Weights of a small transformer language model: width 192, 8.3M parameters.
MLP neurons of a small language model. Each row is named by its layer, matrix (gate and up: input weights; down: output weights) and neuron, and shows model dimensions 0-191. Each number is 128 + 24 x the weight over its row's rms, rounded and kept within 0 to 255. Numbers have three digits each. A neuron's up and down rows have the sign that makes its largest values positive.
After each neuron's rows, "fires on" lists the tokens most often at its 100 highest values on Wikipedia text that the model never trained on.

L8.gate300:178122115131110110165149103123118079092141094138125155136153111096106099154092111137129087101081130129104088159155127177146108123112172107127172132135110101109130132127138112123134111099129119096123127147160081128138133099149126095110153120108155073115097115194158098109137138138151142146151123171103103100146088143136128127108134120145153109138141155159139147133127146078147148158187119115105147157130126095120144104140117146166159169142142121104138113129093143102119145094147094155100092130172136150122127145106167109144116147155110152137124112120154130169101100164164110153
L8.up300:133130089188100120161152120144159108150127125124154156122151140122153110121109063144159137133130119121107122127136113140128142114122164151153104097111181111111144115108151100077145123108133133139121088125121132129058128112101060134075140111150151074119147126119111147149119132122129141123174091111097147115149132117129101115123155165127149142139150115156103176096091131154141133106121168132145112119144119094134115159099110123084100131129100099123095144121134113112100155121141165185150121191151142125124137075108132117146114081148120124118176134155125124130136081104110146150
L8.down300:117151103124098128132122144154113131131116101132151118093175085110154129120086126109132108101115123159099093101156120108145082164073152140097095140131081121150078065138104067129115087100116123151149142162138144139119128107150107120111172112097116098110154151101126095119136114148118138107090157140081083148161167137123111125127144153111171128125124130098154079109130156161120128145116141173143104137125110176088139069149098128090086142140128135147148130141102117080109149113149129131117138119161129113113150159120144132156126132153116102124133131140137105089132139087136122136
fires on: "am", "al", " Al", " al", "ah"

L10.gate241:120131101140104108132131141154088138123129087126092143172138126117115147116115119109140131164095129159093149103124157097081114122141114145111070075133146095079133135145142095104118119116123152120119140097158074101127105094126114115121155113142148114166101155161149106119131158117181159155162127132140158161173147163178124119103142151152118118085160117124111124124119127086132137145162110116148136131113148105129082115134164139075117121125127158147132138163162105079153122090083119095147134103142139141123110088117161102112158155114117080137136083139098116112112140158136109103
L10.up241:144141161129150144163121168154102126138125122138080136140125123099085160135089154146133104126122114131121159110118151115104119094137120122120150162128092152128098154138118091093145119085107140153165121129123117175168118141094133159109156130150126109149102138131097137141091124129162153164163134114138147146152111162094147184163126124135139129137177136144104093164124078129122122171125103108160170109073139106132136132152173114138161125107101114165109173153149066091129131079116137159109135127139119151156122115098150133145189118123101113085100090132159115117130122124111133125
L10.down241:148117122114087118098147143117125110109143134096137093134096093142145141140112142138101097078143125158153125161099124113120134165149101148166112156144126118141136163093155156084119157139150107132163123116105129135148154162150096101110052118124126141103150138129149128101107172135122147124109101126114166118108121137113136129179108139112156106134151120125140117122167115135049123101102139126186124116116127113170151127125144100118102129150113188123101115097143132148128123123150093123127104128118162028161134142137132126096111175122158157126151120119118083121152142131092106114
fires on: " as", "-", "/", " sq"

L10.gate389:144141091120120122156146097142127180113079103143101096177160134135128118101135128081092096120082124137106144070138147152116155117115135119108127137118156150121155135147134131118179126123141116141077140084198082149119122129113159138159134135124163107139112148157181114104153161146104141148137149134143146150142136128138151101127148171113131112170156099108099111169148139099120123115140111106125113148100164137136134131154139150114118139134096166099142109120169093100116151106124102124126149104130103152096092114094100128099130137124120098139100044150116115153153129138149103100
L10.up389:063148116119102094150129090148138154158107117174108136149139155141101127084084128135124166097153148084132162144171133127131129154135138156147137123148169145129152166159128128117160124097085107148150078140078142148149125138097153138108165179115087117131157134122136142125128141146152150172152135113125121118148142111106142151159113146121107118112112086115159131129137134139130118154135152111122133111132067142153141070099108146124139115141117122115115096109131144143138135113130121122152144144182130113126133146119129132136174187078121102165147122170164096119162096122158101076
L10.down389:101095142123090108081105159109168122127112105115140085126117132114097119135087112109101129108132113133126161143109114119149130148113118143136102164130133124103119112121141150090102152135130166152146116122076105184145220160086121130141135141160117132138114141165138163177138113143125141149155145138145162141121120119113131128117115111108148149140178144149132108121146116121088141140139139103117071089108138155173136128134128179125137153114123130116123121155114097146110110103134125087115048125174096097146159175094109112088107122133110100122167087122136108123147123129093110141
fires on: " as", "-", " –", "0", " and", "ED"

L10.gate462:136135138148115150102105123091085149137131180109122165118095104137131125111146146152128145160153154177115117158128126112125112124147156155129146133131126112129104097164139090100168128118127129128113143146137128142131122192148108116110137099135149152121135151125148077106168121088113101136071142098147163141140116127118141117160133142118077128127127097170142154117111178124130153162120119129108109162086113119169133148120136133126140115110159153183152124091120094130093138110086124147169116137153145138163108111143103062139090102087117141137133129122145145106080112187087166096
L10.up462:116135156135077147157152138150079161146126112102113136139120124121149110118144110146160108137173137127107084116083140112108159147124129147138100135103128132137107110131119114147129107142168127106099133127160048099147170144144073117147151125169133135106097142144144149181111115171105162157163135121159140137185123164150149116090164117099077125120135154153151116115141149154115130144142119089118135116090136125129163159113123117116095100118184086119070142141092120156143121117099124165144149128159101122106120123151121107103112135096111122102107101094156135113180130124123149135
L10.down462:131127148133154155126116112119151131150106157130124115103113152105133139129134179140139138084160109134137090174163114103180082154106128075086105084122130148156158115161162103079124129146134113082147134135087151112125130117204154091113118155114138136137144128090123134121122118118132125101088143113139095088131133160107136117084137155120132138145164139116129170137137126127144172132102109124120093146170125098128177103148144144124140167169147153143150099140163093093105145136119142130115112132100125148177139102161145096137121115123138147134097138125101182085093151149140115109
fires on: "t", "he", "m", "un"

L8.gate317:099132156143124126132102085163128086132112111168100096131141166136116118155130155164142126127111140153117135119130097118154158119123155098131119136134153155124160131069096102112105163157130105106126091106109157122127143114109142119133123187126118128082137115103153127106117106095168155093095102121137132164133095117131132150167104135133161096142128111153115115167159135127108094173179080155138136150115102092119126172108134167108160115163097113117152185091176100181128145096118145159169121141149119124095117109141097104142139108122130127138168103126131160133098121118099153108
L8.up317:146115175119085123108136095145102158157143089133133094156164141122090148114124122165180165143141163143139129119121141107150113148111142125155163123178135113123135109153120176099133100115136150171119086161150109137135147105121173119168134105102104148108152116123117097122131133135102124112146120127118125169155145133125150140101154173090132125150160199149114091113141122140113129125099137085118144115096108119123194117113122189101083129135126148125148183105131112132095109135142125089157139130155123147142167121130117128159124108107133100109120127163133096161179114136090132092
L8.down317:139127095130143151111159158134177138124145092127186165101104087156144130112134111115134112101144124157150169157147126153127123163154094145069121128147127074143120112142144127146123158121158088124110142141147173119163117103158143124115071128107142137151132105067114153108128179151113101111114134162142108119106146113132125087155145113132146167123133122187109122126134121087102154142126129127153145100185173130117119120129118098144092101152126094167189132145140152146127132122140099099118142095123127069138130081164132138132117168122161091140126140144144149124127153132141117124
fires on: "er", "2", "ishop", "4", "7", "8"

L7.gate355:146176128155126123137151169126088136094142120109155113129149149102151092135125142123095130157082112132099138095086099105148184140133108097133134143120134158108153112128157131123122154129123096164121149086179118136139156066133112125100126159167121170133134118112118112138113166087163135126086138182136103180091097109151101145122147146101159148142108162149126128108136098115121133134143111157120132126095159130155132162155111156147160121147130114114114167115167148176119119125089137148130103104160128120072111130136125129141165119139069130125163121139114141085160141158099139097
L7.up355:172087134149142153156110111106123159100139108126185126118150128155145154120132170148101136210130092111105139110102117163138121126101189115151167136131108141114138131123140137115133109108161123124142164104084158139113107146143115110104096125107117097172150103125116144146093122082142134171100145085102157139133110106086116139154158096123177102139104147114085094118121136126150150140148142111122098141138144099157178123149146122117118069126148152114162157127121116150112119124124134129139137114147182076111138112126137143146139180118092097096126116125089117121175137112143115123
L7.down355:101097136106151163125085103092109136102150156119105131124120157131145139176184138119096148112149109134102141099110108115156129114145093106107120100097142134174127121124125145131104123164074131136142100122155119100140124150140135123094147118119146197095192140169093117099119167136152084158110145155115131107134145149106132082108135172156118122142141155114122148120162121170152130131101120112135153140139116127076119103166134083134134153144179102142130134126099159139117144149108131106145161089158121109113124105083126133144132144101123117131132177159115126173083117176114103109
fires on: " second", "−", "th", " fourth", "7", "8"

L7.gate465:137121148107091139130167140125104102151150125129103107150060137088151098138127175153130126137124092130105113162128163130176136135119149103141186168093107137091134131109084121110109138126111103142133146149174105075091141143122110155104144123102149094107139126115143164100114134131152137156153150169143112109108191142132094113129139107110118115126140196142110092130160133153156161129141134111122133171147141137134084145070122124122171114150153105115149119104138127137113124132111125165168133131195145156139133116115121103125113153153084126120089134119152165155109134162119127115
L7.up465:114152140095141136119152124139132138142144166141104076127104155142120126131189149129099129121129163124120168112125094120102165122132169114158134134083108120109177133157146077111122153123084123130085129134135145120093111112128133143140104187087144108120106150131142134145100167150131132114100170151121112134134114107142136110132124143133121135127100182126110158094168087152114127097115114068114082141119122125144182168133081113135059142140105147162116137140165145147115122099076132096143103169157098117127139118150120140151110101118072142132129098103120172111117124108125145119
L7.down465:116118088152125088139131119126135133155127140110109143172136114114119136130142124122111122142100158119104133148134094106118107121118123129142129174181115104110147179149081100108116147135142107128137163191139172125108122115142112157125091094095112116151123149145117141061129116110106121143193130099067163128129120135152131090169127108097159109100166133100113085099166148149167108136098140131161124154090128133097132087107131133132132137127126135123134135109141121160118131071156163143154142088142128125135178132130121158130110156091100117125144155123107154132172076118083101106
fires on: " Al", " al", "Al"

L3.gate251:101115135156094139104153093171137168171128108113137175127108091084133118098128154153104129176162115111129145135145126140121145140117098111150154121129123112138119151131134183143117157112124128087176150114148128146082067173114103151142112109115119121138164100137167154169150145124097153159129114109155153126132128097115137169127145145148149137093154160116153077089128138160138122111098095130131113074131144195128109121104126132134132106128125140147094129165117166117136132160136169134111109123153141122166142121130145159123117155137122136115104183167187157120126131151106158127
L3.up251:068136120158139108096140119150148113156145144065154117152139111170145157139176170153120085154080159108115131118149113151128151111143133140124103125165115092110117107120116115146153141139124126140152100128107097125129125155140160124102132078125130142096112135125120116132132126085167137094132107114072151180092126165152154112132130097116114118138099118132075102131121199130135157107107081148096112170106151082140145108174138116121105129157081111161130113147081156116111125154154100127108109113168134149115128109113103132119135142133141136122133153116084129124071115125115128104
L3.down251:127163124121117124108118091185147107145138112151107143127163168095172152116119127166153118137109129133132171112185159136087146115189110135133113120117123107085114124174145099138144117108163141122112106164111126162156120121138123172123101116137122106134128132137144121105132098154089178165151127130106159126127160117097167108202137132127109090161120121101099126118125143074143153068134122164130106128114132099140128105119116131113153164093105134103111113153140177103134149131136157171123141171132150134187144141108133091154131137125120100108132106128129152082144113138128123093
fires on: " be", " including", "===", " include"

L8.gate27:098146175139122123110121157124144101106147135114133139097139119127180102166156170154098172166131137141122142187102090165094140114100142111130132113113136149084119143116102138181118168078154089119121155128114116123150109104145102096137146136159102104135113136084093075084163115115167101168106180120110102125157133119116108139157117143125149135105120140113125083157131130081182136126149125170164115114126145141122125109123145139127134141108072131139144112125119145129160121145152108097144117152137129104118142096126136107102115113094113168150120130115129094084132093121088132089
L8.up27:109117122090120131125155112099121103108149138140172107151118158105118168133126166100136103176110103135099110128134172075170189110098186131131120116130128165093145187150073106132115142091094152084140137135133154096163152130131129097074173145112128116151149107082089163139136133110141119134146126109109142129126153112089119164121125137114131138151165155169097114117146172096147139140137166123162119134126109125127153121111144120137122122127151143117113102094145078104151150106105129124114141135136112088114137157122129188134143126132104153109162136137108102095103125118132129084
L8.down27:094159112084116126110096186169111081159192123153128107112136118166157133153127110133128165107156130128125092121129120120122134123073166110103095118126124141090123112143101101113115112141132138169121154119117128120108136101119078137158181111113125124099121122114104122134126111099128129124165116103121109106112113106092130121186130134118116116122155099139128066141129126162160110136143108088174128114148133132112128099160088119138104102177141129137132115133121149101116084104159131096131147143150136051130146137122116124099112153150071171182136101127140121130144131116127093168
fires on: " second", " road", " fourth", " performance", "oute", "idence"

L7.gate71:178134126093096115131130109126147107109105140159112119141137077129076103114126127111177153095158122158131091114124181086098060131139115149086128110128163121140102155167110125103114124100144112115124165101169113122123113154127135165136137143117136142131158169136106106141136128136113124181155125157153115107154104104098158065143114152155143130145115117082149117137098165116119111168131137152119130099093131139119119113124089114114096159122136126141106097129102114104125133099142167111149113103146149085158140106107194126117116129135162147164105147101128146096091096157102144113
L7.up71:166169112123127139123101152092111139141100106082086118118130127117153126109149142096142142159127090123122117134129142112130131157123160151104086121097141128118101111134167167115123117139123112173153102121144122105130123149147126116166128154124100128123151114119101117115118098136095179106118148118123098150138112136078143107154143153169110103162109157175126130128134128055116153141131094108151152101158132157126134124175135148121116172159119120122161134107109117110158137118112101092133128123131139134059150103126147145070105148093161172099123074138116157140139115165196169101
L7.down71:126108111132141124115151141115136143127142127133141139179113144064129139103119135137096110153144156142112138166151099128129125119100129108152130122141150088111159098125152179158131172139141123123106140126111103108121123117144139112099176170115155184136121124151142134114117077129086116135150123134156156103126134144161167169135143132119112125092142124127162121183107125122065131163116148155141107144130102155117084157115095121144169130159130178088104110140111119147169117128070116109107145126088112161120115123169102182068108144144097111138105122158135126090157145142103165153
fires on: "ing", "ks", " There", "s", " there"